config = dict(
    num_hidden_layers=9,
    hidden_size=384,
    num_attention_heads=3,
    num_key_value_heads=1,
    head_dim=128,
    intermediate_size=1536,
    vocab_size=4096,
    hidden_act='gelu',
    norm='layernorm',
    norm_place='pre',
    norm_eps=1e-05,
    positions='rope',
    rope_theta=10000.0,
    rope_fraction=1.0,
    qk_norm=False,
    attn_scale=0.0884,
    bias='none',
    tie_word_embeddings=True,
    parallel_block=False,
    init='orth',
    init_std_qkv=0.0208,
    init_std_o=0.00491,
    init_std_up=0.0208,
    init_std_down=0.00246,
    init_out_by_depth=True,
    optimizer='muon_variant',
    learning_rate=0.00148,
    beta1=0.95,
    weight_decay=0.13,
    lr_head=0.00458,
    max_grad_norm=1.0,
    warmup_steps=200,
    schedule='wsd',
    decay_fraction=0.786,
    decay_shape='pow',
    final_lr_fraction=0.05,
    batch_tokens=65536,
    max_seq_len=1024,
    doc_mask=True,
    train_tokens=675800000,
    max_steps=10312,
    dataset='wikipedia_en',
)
MLP neurons of a small language model. Each row is named by its layer, matrix (up: input weights) and neuron, and shows model dimensions 32-223. Each number is 500 + 50 x the weight over its row's rms, rounded and kept within 0 to 999. Numbers have three digits each.
After each neuron's rows, "fires on" lists the tokens most often at its 100 highest values on Wikipedia text that the model never trained on.

L3.up49:529471566488406487486454448538399486548447462584451503585556513472575489477424507445407618474449473495505526518498502460576531531564419561448580524552418499523519483540556473375516577512513521487421508461549557537457517534546455445461567522568492399560532468521523454432469502481585496435490481548558462460553455514521577541467601417404481545520554530532477507471500534542460532544511565464580542481463547509421581553440503559450430552454465602494610438458467535454561538539513511502569435450463441489520455558503427526480578609470477507467491582464547529499427593509495421527
fires on: " and", " of", "s", "ing"

L3.up1263:459489431588477470480495505561483452572417463574454508425584489497541519475546458543433461583541409443456468420523468623619505532567451542571490459441514489466574522539442457433487448480598491507490525491409530498423643459548506509476511449509482520505474536500497429452596479509556464435471467530535515570602526539374625528474494531514483464466541496560511514445510470477411572397468516572513484505608419494459369546434508446509554548436547494464494524529488400563426539490487512508449579453449451568574554471485495424474461539452456529569461561571340541494467468453488536576
fires on: " |", "H", "P", "h", "A"

L5.up1148:476468517525478576457443498504510439511490444564580548507510487416503475565496520479469372512478370480510540476450524541502464411476487550428521424496558572549631576438520429462503546502452394445590479423489527568428602507499449459567522521544465537547524484429446506537516546455487454460437495463480458461572522611515580524435592474483503491470533651487450535471574450416511471548423499549523397513552525522467499500495495503537575492455558491458449513543559433451515413428503399474455535454479426520524468608483510431458476546498468487509554502537480535611417468451558440505
fires on: " ", " (", ")"

L5.up15:495544457476616529518466489580540535506510497456493571586475526473557592482506561482471496454435503540477553458537601513493399609508470550449517511541522447522538443430449461465449518439476552483482443503402550516471516555542458496531527514477621564449513535504515329482475477449418472430507476507485503472386457546479518379466530416455484545500446448602508501550474506552470515489507454438502517487452532467568487498550456502509579452462479539504492496407525487429475384421454468544471483502524509488389490505516421466528505519388508491446518423525498539584498505477441471602
fires on: "V", " v", " V", " conv", "v", " \""

L3.up700:482452468498418494487524492574540542512451505492359568539494450505526474505516466625495569506454542527482567512431549478617431570564540486534557500550421533483444502429528529416583512472433505426477545494504503433513522573562504536440513578455428511534480572479484428442568563449508653462578529508475508543469529516516492507479546483463486486435391490447521475575500516493463493474482519459534523428513492478435407409523485509518585518441493554439510497442491497508571489583467524502546427568486517497465438476559407491521554512475518568507584456430475451582564434505599542548
fires on: "yd", "M", "s", "BC", "I", " Radio"

L3.up371:479538535557508568496598516493444449473491523495453543535545526485511452533496526538414557520506476577589452511528555427472491447532440564504475536470515525470422463495522406559574520418483552476445507449561505545553474489507471402513492480452556486505503535428548443468581483508442492502459465478431487434562453403466452496533426496455546537415520528520454606498587376475572454444523469475486539505575554489531427481463513407569506573498582542548504458476506463433485536581480603446503559464566538499551469558483437578481531541443502511526497510490453473445484577476477543467
fires on: " as", " \"", " ", ":", "-", "\""

L3.up735:538555513524485481520413492495542481444462570572459512541529487539521478535556464537565484526495479415482521450473454445476454413479523506513484513508518560419554478454470439448470513516570544450485471490484501457451575619486476503513511536557522505536576509565574461544442473484523512417476421507514545588509473500510545506437480509542540434517529477524472550455529455548386524479501488479431453504501411466494546424496525476500609482557545447400482507502544611485581500456514469440457499435545485547504526529582574515542531518525358463454506536485464510531621427541577596556
fires on: "h", "p", "ap", "b", "eb", "um"

L3.up830:423471469502468473564405429499538413620550489439404442464551474454500502486548506480461488503462551458478485524514498511548419433544590516565547450436462422515569588548441484519452542542499557501451472588505415508506475458452410516525491474645527475431470491505586505510449567509576532493541533481523563459497472502475508407495527378396456526498527499473489553468480488493443434480511478461498525449515578462585461527484539528513587483481446547512442461449454466418545482460515471468408560545395558483563522530453559483496439537496499505572464517459468663467464539524465471471
fires on: " |", " Total", " |\n", " Other", " of", ")"

L3.up1211:543521431502466539493468549501504491456456436517502500517454525525505515433508540459526515562534528459506387526592519582484527483533498518526476512563581474445437465453390524483519423505485493519487529419572609478470545502518489556407539395441493496502516552403578528520529519474475605434461437488505458513538497488528567460496566473471457493492562456579556613595423544489490456442596478486593534526486569473478520434526552500480503560510567601573502497439483515446467557524537472497448475514555522502595503456471511382536548508592533501580495531472530511456470659546483504572
fires on: " |", " ", ";"

L5.up171:491468444542523444614481455481598316527506434515574389503469476510536505518453538518521453537510462566554431516427568480512477487477559553593446484553507484478478571567453581514477554541458500475593568596408448557504485466514495475466437561515544525487492508518591529493507459478535446574429431404539460506554516549481469491404413550486571420503530533514415502412476522596514511498538559464456498504502506476570536425566519500530514434571510499452527514583536459467500419409482590565455533442436461502578541536470540419487502543674481539503576509534530455481477474578476520577
fires on: " =\n\n", " a", " |\n", "Early"

L5.up1131:493561562422447516421473466409486547493637519574593486506397486480500467518481493466435523574550470502524548506500378499488465566528511558442529539460567541461543515432484621483500547369542525463578535538506479485436454502506515556421435537550481493548457547501504528507503508497507580415449504513500516419546502602526488466465489442489469516587455544495474532398433482495490486547467588558539477564456501511383450474515561489497577511437430549495386496518497477550492522412512504616537445517495480468399569505520442491497566524497520472489513569477566502456470620417469550542
fires on: " to", " of", " St", "r", " help", "."

L3.up112:568493549494504510487539583511454570469507595454540455496640432498476449499469468570466504515478503486543483447511530485511548425502559531458521436560588502498532478588472544521483543440466500555475526533578499459521490492514412474474464499497520568528581495518462554513480538474429546551512461408491497460499599513441548409519465569534511575599419487395473512506499499516498500561394428518544502478431534501475488499515460624658511517565520604554505588485481521468527514473486504526532511536480523446510553456561524521573498437432546548591504480389509537523429517454474504434
fires on: " |", ";", "ally", " ", ":"

L5.up316:473551474529444494430468417458510449534553469495471433510444441503479483450555440522492487432441443623466514519526477420519553545502533483505537466520448561412526541438425428651530473506431524462569563520540484572519454589489432575499520537477478537558427442520541475503540468465495384445576560576532493498447545461451461462603618526383500500470500474547544547552538543575579515552426438453531446418460549506398501511472460528478512476480493421563520434510406539484538509466428592522526624564499478478517413562475458548488473518462444550570471613420506520420553529515545496482
fires on: " W", "W", " w"

L5.up770:501527542484516469542519492528498462518553562567397598502540507471528403405567528516468500627524413377557494484584548441385429543548444455486506479455542454468525528528379512469508509494491412449470468440453470529473546518573580436473565577521491486458527474481532521467516489526541528514525419546541466467432437571470515551465453432388545446593418449563580457512504461518523508560478531512537577451425412525484513500400501563555561523523521483448489517487455489483447472573467534440500483544516520518482518527470520551562496552477543462578538483499440464496543449541592489539
fires on: " so", "wh", " th", " K"

L3.up95:440456476503457499454472430448483520461513502486416573403497544492554520519566475474509522507492488455444473441427450433482427507462491479499458425500503493545461551518376536529514443444456532472496479469514469539526488637631591453498554509549529561544475406477518576474547539434538499478487483546450463437432508502383482512429492553539487501450468555681490439535536463550544489520575503403550523425424453530457537446539451456489522460461477455503529499553499632498478490468454493512491498555514433470511526402561547533613591511499515518540478474497396472524502499538473571448
fires on: "d", "-d", "D", "st"

L5.up683:584487425458483522584518503515556479427429548550567521477579532475564460510531449431582556508482494469400444425490523583521475518490521440505523399460500538543535573556504418468503506588466555496582570481438525424522573459529405497537397583512429522534420568392534509467483548529508539495479486443518554475475468536467558526468599467553483506654434451531429562477400569534439533528538541553438453516567558528526505541514456530492492372416529518568485476489428510549531562482447517498531495536552496435483476514501434498469509510423539525560471460461425525617500455476504468423
fires on: "m", "omm", " exp", " comm", "p", " disp"

L3.up1468:501464507440519542428607488517504445403526592441529619516568461503517417512495511585486546518475552520580520516587529564428423469494360443473578524472553562536513488509567566516554531418572561587579558559526543487549430501558576490536558487500410506484490563458617436514578518549444560514508497554553478469496517505471561600584502582442552480527448499487493493521508477445498488534507505557586568445547489445546424458491488430468469448530486471530598472490441492497488414466526520505587550543489445453404567573503433544404506415494510469544501478512531474553516525523449450448
fires on: " the", "0", "3", "198"

L3.up404:501474510536449414435449605471520434389557498459454515546685544513431495501506537464497596577410474606537453520544563531481537513560429540475527424485471552462448547492610413503460507472449487436506480556539575524580518499535455447463554465442497496446518506489519606491578618446509460495498413431537513487483547508453582510504537533548600534488447546545498378517503413486539497578480485368426541499392514432508569491481491603544514470498494430469450458458505505442562509451493454458497482544569509470474437443486489435519568462496470537550490594466497504510537491448412552523
fires on: " |", "it", ";", "g", "aw"

L5.up1019:560522440464548444525530527454455529580450538459501573582546532525407456514462550514452465455476510514444540468539491469461435539589580451553458515522620510404537395481555505431518491473475571524576564471503495537490538498488523406555493488511500509471608378521511369546486496506451479504550481541536494445522511503465514510462542539473449485507519457508445538476485516510546606454447525515463472512556411531455483588417522566508662587515557468583553577549583585457523530452545615481500510602455509513494426491428542479506546556536493505520494499518584452478547554463438541490
fires on: "200", ",", "f", " When", " when", " that"

L3.up1368:395548545462472431497509536555427449478539524489402493462442501454486568595519507457437584510549489525595504538473506522423479464429494454499540486479446488474580449561515505472511502516508590536516475573516521469481500513499485436506572586404472485486424549552513524526549526443544466546516502526664500482513551587481572597527537409471420441463563492587451526487603546477605593458488523463516512508478413505455496515458445456464442472422478516575552453360447470468467506483542468541544342492511450465413577570411462536635473488455528343485539492465456490482517538573523573524
fires on: " |", "a", " |\n", "d", "ar", " "

L3.up670:521519485513469449465418507447548587444447506404464599442580441508512518549561448546508419442490518515438489509557562555455475468479577507481567574478550486451502503485510494501537497468516459511404446449517500480448499544577501491550466501463442516516447497579451561587523536538554555444493478467491527582486458537485561514570464438546549491540578465542546552456570603560544571484521523561493345423520547446452495568484481453527543489518495480540400447539433539511452562508607474385559491593503534642476496430571499431563540468461442399531479482535443463518498492478514450504
fires on: " of", " to", ":", " from"

L5.up778:537472430569497454545540585519584472465420404501425570609568522558487509437535405454552478550528521450502485487454548554521397506543420510489468427409516552458489511531460532488462584530566503498489496566593569471451469545452536479516480513500375556488515467490589606511552506473468553631465519489483443524493509553459429532496492494446554524594444445577532575521492550516467517422581509502490535467496568434495395534508550572516482423515536545504509461461440458569558417524442515559490456548494474418503569442408406504474558522570497469455513532587508359535497483439436499528
fires on: " or", "ation", " and", ".", " |"

L5.up690:435496567424534510517524556505393491455570466469447532429434506461548467486430553530493541487543457433526452523554506492462532576590480506489509589497574447568486570396508440490511599521555430467493392454474525417516462485515547509491488441596465553529577513547479520425582362486489457532494523476425481473570555563480375404448515534509551515466585564524583573513482430362479586542460620520557453510516561521437495437427524565516523421516551578495453452440481528433477488498535533484526523623505450532495577569458469535477476485455492555391494447513507500501485579483482447566
fires on: ",", " to", ".", "199", "9"

L3.up1343:314556524438564552538495503468423491484523360474448467447554439609558563471445502576455510524456486482507581485552505508428496474534536471449557617488517450495509552554504523578493554478457454506521481570511475455496476499479522469483440447465463526536485454632538518518539550552511594494425515409487538537522390474468481474603515534464500451481534462430449511467444456488544547513555493458540438441507546567512544455506487522498449528480503505460411510500465523485482449557502475429587473451563437614507528495528586471652572634504488505392476544551484566565473504475481538492
fires on: ",", ":", " of", "ly"

L3.up1092:535477544463575503540475533589499563501536479428499562499559518582486450529507408492595497470452521410526477483441441407467527442512482510515511552484556486434432516473505526474445566470523606470484549504518529518475564487542497514519509491571410467498538434502466495599387537300515473602452542506509593496601493487508500525433468437570445543480536420477393533455463395504456543576473604609422444564597531549503478487490449441483496530453487476444516480565529478370468563535465510570424569552516470498487534515532445534452553472494473509543497524556511435627541495513446528537
fires on: ",", "202", "200", "to", "p", "st"

L3.up1332:466482422454492440531552453479553503461553470508489535518489527539518473574427528528533539449602478485482488537450575545494533472509489475443399560458459466531491547454425521401538512518493523549457463444538569522524518424458442512458495507464520563483532575533452453594498486466541509530484498395464455471560487519486529534522483503515430546529467491531521496493411520471420487463525471474410507414476582463554513536468477454560580460422512548540446466486519540502479492465577555472529512553493418513429566570425392551432544558487611470548570496502498461571490424532485496461
fires on: " Comm", "ar", "m", " comm", "on"

L3.up1323:531573436573632515402561465429403425548512385552422387513529501535467588480539538441538452499505475525572394516470455499533488520556549592555527616495546489499485439553487534380491414531480577491484511527563514403506495442459465456518447555477483472520478429478417395497581545482522575491426528392482463535535569566458463491516488490554449479471448544496421511567617494496471497565503446444483506533466459476517556486407519548440528412500617468502502557533424570424523542482485592530396447585460527532559430482474518532543483495529464484553481505454490484548395486446545403451
fires on: " of", "ic", "'s", "’s"

L5.up805:536569549579471496474551518422485513526562479461471553445550514536509495540448426503463450570506514449440525496510515451486520560379489489507503562488426397471481554504443573527538532506390512521560494548518455536498516544484482570526453514508463517548465473546630533455539477516564525494465556515491533529528380482537460434543505462605557495490584537566606437491496555507515471448530471539514592473487501559541569472497446457494572549565515579491434447440525538490480538631507473506516593481473486532447485468540498463487475446537532566510458610447463455532464484406556460524
fires on: ".", ",", "-"

L5.up202:454527546558492395467462509505411477452544484572558556497528477600531503490535434456452480454505436528474505578431570462548497489527534468499469511436522502439491558492423482516469533483483533490577393522487591648547511492506519420496575508530512455546474559548508493640556521537551474496512526468524530547540490491470471449503486529526511489576588504548542526511506496441404526519604445443510563491539445483566547597503434390470494530496552534521550391415438568459526452473534478463534531466536530502397482595480621370452469532474467499464486561409455482467515560488430491472
fires on: " as", "-", "er", " named", " that", "ist"

L3.up736:524501605486421582515541601498511587502493505425447524495500448471470494526537549557452502539485454535457507470483541411516560517502440498467514472423543505404570559395479609558502552499518460462386478526646515559472478477452546474517564575483453409490510503451533451534537467549504460505605508487470488506510454431548461464459486517541479581502506416484469526541463487487524470532464536416503537530534561553495478537482563506449588546519590638574568487591569457457484535551535452644491442490411505530570500489487440487430564502520514535534421496523529472510451440423430447488
fires on: ",", "mar", ":", "al"

L5.up428:505504460525492610449573536591467370444505451626446626470513539533473540513493496550473433499495491527502567606486411615526504529531497514456421585532627498439439591432441541505565581517439485510380461458508582601528552538524502587459486503523523440422465501448473556519503492552491559437473461520543561553550560483460494361531434496431504522434468431548536506490573487488475554525522506505547411490458479545531460550440522459422532568413476461505494474551584548490421491518488479545543523528474569499529539494566439491478486499522498517500502448466521518528518434476438571544
fires on: " ", ",", " (", " D", " place"

L5.up1383:463459459409429518493423519597526482511471524539514480461501468525421511528544523500537541495454454550536544491527438489406418560459525539454458521535530471549464467519511488543477496586440542541571463518490510547573593508496492508491530533482491488413472512542540493526476437548538470425545511481545547522479509479480516486479553449501505514490587491508477484454489541603510518487544424529542568582516492569483533529622466493432588468506463490483552438516504444546388541529474480432449428506506437613524573561437402499515532492572494478519521509509526507477479490535477491534
fires on: " f", "|", "f", " F"

L5.up1335:538477592593497524419375570465498365474580506453461415504588467511619494621448557462529507487488568435489496519416493513476457452434463574470570463541586523456579490503493513515495578573488609470457388436480537442471535494509443459515537442472466485494420517463480572477507521448543548456473531543482523458488589568497465439533565561435660586452582527524577607489540450472597495439481430489486425471481497542464560483490559476481460466402507479513521510530510505426519452544507586551518434459468499473497479536537435513484545425495483434455597470454440447482464516442552533478
fires on: " ", " (", "%", " −", " –"

L3.up577:466469403439437507579489589518528489475403472546516509565563479506509557524465444530502472487562532458497502511498482503449505544436445559557424550565495477558538494484558437474450576516449477514480459473536587466486409452570441471491584509509448423521550526537618526376461464568450555574481438508482464455483556545492592574569566464486478572503478488476485534540411522483486574498518500514511520484540527444633557519504479478482492557378465472532509481492478469512466587530583471608420504477561511454349517480487467449487571621339436479478549451471466520480571525485502511476
fires on: " and", "r", "z", ","

L3.up872:385501465498451555410559614527539466438513506520550529422516403442595432519468514401556469507600554435537505493454486478533493516482481551553414483522478483487475580608467527444513558454513553563491402634496588521490456482501524399527484555537402469538428505470513487572500507476466470464475479543547501551531487503503422476509571602624562439469454480495486484490560544514444519608420500517482496458500514518499512538420346475575565520476571560435498527501490394456442578590513442530480549570544554524473529499553487559583486468504394463450440467499520501447532400495537492526
fires on: "os", "ra", "o", " t", "re", "ip"

L3.up199:508572453451444392575479497545475567485557500423538491469476404537539479448477508528458502565496540480537504574460495518504541442505554570595511489560544504529419413491504508553442504521531541573549447512520526481390529539456433471461463511517452452544471375416485441525515549466498463544437538461585420526557485491435440529524577463560520471447498442475539503451587543474560502525495483539483510538504538550477556558438440489496543414502372517408498521500482587499484534442513477539540517496530488481500446496501486587535508409480463411486442372433511570492447454449524639470
fires on: ")", "a", " |", "esc", "rom"

L3.up364:520474560509495487523540533545538504468545468514579513447487542546448493508522515587416515567629479610535461431479477607381621544491545418481538548568512560512577516461530468560529503524418466485565449568490473494495565451568519516477484483459556610436473581459493553546480518441473462444500438493596542474540376488454592524520504443351519504502484496488404445438506484478481509451471490550479594532481391466452523450568535451453548542499581551602562502517452454449472583470475477438468475453435505504500513511509564529423463573513498428559552566407534578411463517498541440439
fires on: " of", "er", "ig", "omet", "ent", "ist"

L5.up129:530524457428545442549524476508468537436548497487533503394490481563538559505458519480500427453520563513489470470481469499521455593488458459512469437533434569527487436587448545464478516456477606536502583459471503474566444579541689431506529577561559499537472439468383510491450470408526559479478500554490415483486475588451486425494411459485550487574501479572464545515574450491617543424460542581588433548470505464560523495549521497480565485483481537504512431464491618415483421515466439494521459443540561535536562522539503530513420456405480567577463470544408489544523448393476539520
fires on: " there", " \"", ",", " Th", " There", " th"

L5.up1343:513570479469481477456587471490535563550421546479516472408465443484429386524435426480459479487493553483560501484393524589475502474567480534613484546509473437405574525523495496550499511441579626499457501489623552558468527445512461437448513563531493456514457424552515500480570513502463455476499486534518522536398634413448497490548504559457462491466480521579464458594479449488403555445411484462433528410519490551462529509516446542528557506499577546491548492486447489474475429507438530531443507551521475592522551574498531551542503409529459554541468487531539431455491433579533552503
fires on: " t", " T", " m", " W", " Ma", "a"

L3.up761:461569440483430454569517504525620513539560458423485427512492442656588471545480500546547540552530446440539440587420536515470500496505482451561524573514536512537409548473444518424460575487512511518447478562454477555481466523520513406477584524548443514495490493455527475464592436387451510571378501478442495486449463514432490550440478535579554487486459545529485493583493479580484465518528454481537502466564547599523537503430490519430471573466555474535557414498499459536545431516489402516565470525367581503526552479445553528541530353485472431503420461421514475552487491398489483533
fires on: "c", " t", "as"

L3.up20:630539456486516483601423656417538542512479530509519525605548492537459528546553480456520374412634427561488483471458521481490513434502506566502505456527527524527481545521511558513436593511526526434482508488434458525554521422523571479518446569540514483506526467597483492449482462507429487431487488464533475487412426520560414474675460496565437426428557471458453558474508488575432485446544482510485591598584421525547460487370524457485550468570416514537511466531566469450546479488514570474499555600500396500575489523493457454536541484438499450529477548458463457588579471534540525483
fires on: "in", "ij", "h", "ick", "eb"

L3.up1207:468500484598509556371504525460479497456510445464550540452481513491563449536487545589519447481617521545500515524547470502471446467437540580521612564495477500517463463551406454458467523519547530513467540541548498433485527461495466501524433557493484450531487547415469461514397488531442435494477496565497562481504478482514448542443389496421540516528430418545458583527522582477524518478468531500558549568553420527507535518499463472475413503522491503585498564406502546543535466484473448482510545597437475428413429518495417583461526595446500523527475544508573506482510557440474561517
fires on: "198", "ol", "ing", " aff", " result", "3"

L5.up1467:476518521540453430595471562430499482440505453439460429540450530485602462475519429520517479567461529481437482385503442496467544546640454535524524506507580516475466581548509499538454492510517473462410427514574445483495497494451488437515535497475473379493499455520528549420530539532525486475548456512451521461573534560397541534503528506547534456542550445455486480412509493435429438525446489545500558511387549448569545582504463512595513463484519531454519411440525516564538516467468475557515518446455516550533527475505445507494548504552540563554505498518411483487444458464523484470
fires on: " |\n", " |", " of", "\n", " ("

L3.up1309:552490473465405574434545487516415496481539595472439463503529553489498525440496474636573435480435541577604527486489455498460594492428519492568360595433539542567481509410524390581526501564533561588555520422551561419425522505512410482468593549451490447455528462476501568412599549501476466514498563466449488541499495523363570544541524492472531501560449514497508478437516479496486521405431486497498499479520417421487519486583390486485542532471504452515410525467590520452498459550542577542427454433490514499594550540516431547445500526490528527523423466464486459511542444523540494489
fires on: " medal", " E", " and", "mer", "r"

L5.up1280:487528540534498609534570457558523474415464480563494484420519577503591530528461506518489504478458398563577452549403489532411514459636504594531471472393438604432490581528446502483403410581495453377534541511471450379451458413402508492483523491474530490457445486513439449445544450485507598531468502397550563466505536421472558490467557465490466435467552486460446476508432512510485513536554468481409510428542580641508553556454437475499584533594534615512493576519614367511496489588500477551481459499407502500551561522561439506462617469476528503553566554419512534511526378425536487582
fires on: " t", ",", "t", ":"

L5.up508:483595458485439565498408581499495544483478518589552449620508463422536467419527511498534508541502509528547521515460502370480485513531506445505506636511504506488555462487430502442454490496534542451506471614581415481583482420565416512496520471499462473488368464535483471584550555474529588489479512432472561610549526462527503503475537520475529491513532511500473526537389488552463455499469493514498506476529543535501606493469469533525586489432451533481483458541655557506471499515502459487414504463428503476516588518539453486412491544493478517433582472542420546541544392457451491509
fires on: "B", "r", ",", "-B", " b", "k"

L5.up51:473465493502513535493546473483529492471463433590526429517510461413489572586565487468488490530574491512510537511408541346392554469436582510499416441542451450528508546580468456525410451426445531451519466444490539557478508577599479458514569546514521485594466456446489613490524530508475345511476476511468505449523493516469476470491470591487452615541557459486547461502537455436389571454456425593454467507488455504567407528511448502503592463480493469386444510450492585508584478463487530503384559623542525580509529513392486478603522482485418499512451470577515499518488535438474520481
fires on: " d", "-d", "od", " red", " pred", "D"

L5.up0:483502473550492446522594489553542511446532512479469542549530458495545486549482484544433500501486465512518522481449462477475448562544477525477484575558476521484436502499418425550515423501524439462556506490500587478427458514471476484468527600524538550552464507470543455454510459552484569609475449576501537532556498585483472480537496446482465524518470446516533508467516466666457502534452572441589488409554503591526509545562444514497506459552451423535473508564484495543485518486563550491537426488552439576559514523532455492573522391452415577525526457487524416447438441572558471508
fires on: " T", "T", "ed", " did", "pped"

L5.up161:533522508479464547496463510608542495477474527475540605541449523439429396503450593417472420422582465557513545429495638580488479426452455492440420557582484537537447443441561519438503452482581472436464470494487413522515522556512466505461544561467561501494487499471459579466528554554522443521466448445483579512491520538410440450415547397605503385451543469468483384506555540464551488552480433424539546544400489478494533467554475466510465473406502418466456527479494511426396505540446476446521607544476457446471441463515583513465473476482428491454638469514582483524387572519475463519
fires on: " ", "ig", "un", "en", "ran"

L5.up1336:478499441574433422511442556508424512457477514571480554476464609476495559536533429499541467594447537450602482493534503643520446566640458532513447543397560527490548460401469408523598493475477438515532514513485542477492600483570463549453475502560484462555499509456552549522470511587476471573468513589418555439526515454543420462583505486450447477560518533492462485586461494489516515462471523473538473417606472508521530488518423496507505470429436440566391451395572523483476471506428459421574547513426426404520544517527516501484508508527469522456555477513504434637533399438573521494
fires on: " and", " |", "Ch", "we", "l"

L3.up385:517607592519476564464472459594486404523456557427510521516503495523611505540498544464490438502485561549518503495458377355538525563470466459461540528576586485524542359480449561551474488431534452485525506542538488530525410488599516541498484535465585462473556417497456497552489548446565467463550510459532533544486482550549454523451523350424492530456522542561545564506510462402527567543451491475541432526494432601544503464481455445449534491445411592546573467473520587499470371363507603540632548504494481563524548505490454428533510544420502515507462492546530513490554426514558599498
fires on: ",", " According", "ent"

L5.up41:537521391524470417468499498388504580498500525529441532454429588605574493533499476458593368409477486558523517471421447552472546603479487518476468564540488477534524480413499425477473594474502555470596487492421516519561582434476522431507510462488577515521429441430443470514472472488419475443406506555484509442504493559532479494420540462510482489422511528548522509575491460473457538553545636468515549430479502394547474478499409550542552469528507559494464542478548545460558507515556535508563479571458538498597551543591555474527480541480550482491487443544562500563483511466501455561
fires on: " fl", " t", " Ph", " T", " ph"

L3.up231:472452471524433609397460492509615499571471472488491537515481448561468499549480493591452506571520515524537573567535513518597512567473534550562502519574517485505498427535423599607563414406478496455462580520516422469515595553494508526510508613487442413553487609504577544419430468456489548483507478467559452591519409480463620467485533495503441491586522528609479489468475432445510442553549409503530566489489410454479490461565513454530560484434484451520519508462461458457544497514518556485604461449617490492566549459534527488415510492471498534530408452458517548491504507423546398479
fires on: " |", "ric", "ass", "ed", "osed"

L5.up1405:550407549539549450576445471469509471443427512541473502541438459565455471475464516527397535493491433551530443479490533465482555525551422571545459551474485513506393521477438447511469470544524453500533424556472578428566504510453521492578534521400498516470466528531442571468412474551415562447507502523537497471463555533437484511508560435535466428502502554495592542512488498592427489531411558495467470468432447487531574469585463448625537468513519428518533516580498518449509459437501446502477535549442479537511567535552514488446487504467506512494571515490562530460510504613639537574
fires on: " T", " t"

L5.up381:513528512454452595520567561535488546442452481498459558447475431462478470452581402518455497502492442427585452599535495480573533477620466622525473525514438527582401545516483487557398491519486538529530505511531529534574534585465472574456502523416489454537523479579492472500404566524495498467480476567538581390458460501433510485536413495525486479488494536382466496469479523558625446543581438497475461460450428507455475568437497401363608556558410475376472533473430584480470512486509519492348506510409456563522574511577499456515530519515525452472463462437503459544553485479500517539
fires on: " Sp", " sp", "ran", "rat", " Dec", "−"

L5.up286:542551554454518538388504403613438472454457529468438458402493470580441532554391483593567558487550553467627438571541472523532565440441454596544475464559554577506427538573523470492495483569495439496539440526490521502519396444541540502466448482461472490513482525477533504477477548427432528558435479450532572486433491414499492543516489542485515486437507550518451551530446440529417509485574481496567595440618477489530551485495439523427496575473483490480566551499566371441477481434447530487483470427501484403533474462525460447531520539435495496504532505473469585432561532479536508543
fires on: " t", ":"

L5.up1035:541504452547542504450552542523418471437515507521515512462453553484563577513504497488454514506484462425522412504538540619575518500501442493527416496586484584525503520474481477416498456519491593526430421460541479406458400454488501525543472606513417479472527549492487601601592539466554439537453512597468526412526492518594590501515487554483517539486519516587431484543437475470562485457530522509490480451565441502492540504447463432564540469469474501571512521550462561603395581459497500555529476523398500484537431544432553480418454520443426493493529539481468509470529412504484552477
fires on: " and", " Mart", "ath", "ent", "th"

L3.up1245:548501496463539438456551491513507481466499514426535476446558544540483456420525614482482538497607572527535487554444428413550385515390449507521461497570508595515549410565479470577536426569410533599508460415439550405554533507455497473511529520483478548487639493530445451567465616494465543499460461566443510427509475632482535552457490493517433437523557518503496443534545493544509479438452518534476490497443496532486502534503552551554541524452563460527501548483439484493493380613508491525478479597552570456538488554455471524514512466504514473566353502527389432589536483475551519541
fires on: ",", " that", " by", " to"

L5.up1177:479431470531465438473518525475508434433519472419590579546455525542532527533528453438485459562579590480541469446363435482425499526471475524542440485511555489522519508593535486551446448542440458510469473560526481601483474474484516496494446624477569432496507526555485553551541509477475516522455443469493536427423444541499386510412533465500520495455449462543506510532521427526466553472496514460583504556518500526519507511503430483448567468468506436594541481439442564532513552507524498472599459490547442412460526438483527543498483491466488503435483520535598548515402504446459438449
fires on: " to", "'", "ent", "rist", "el", "ath"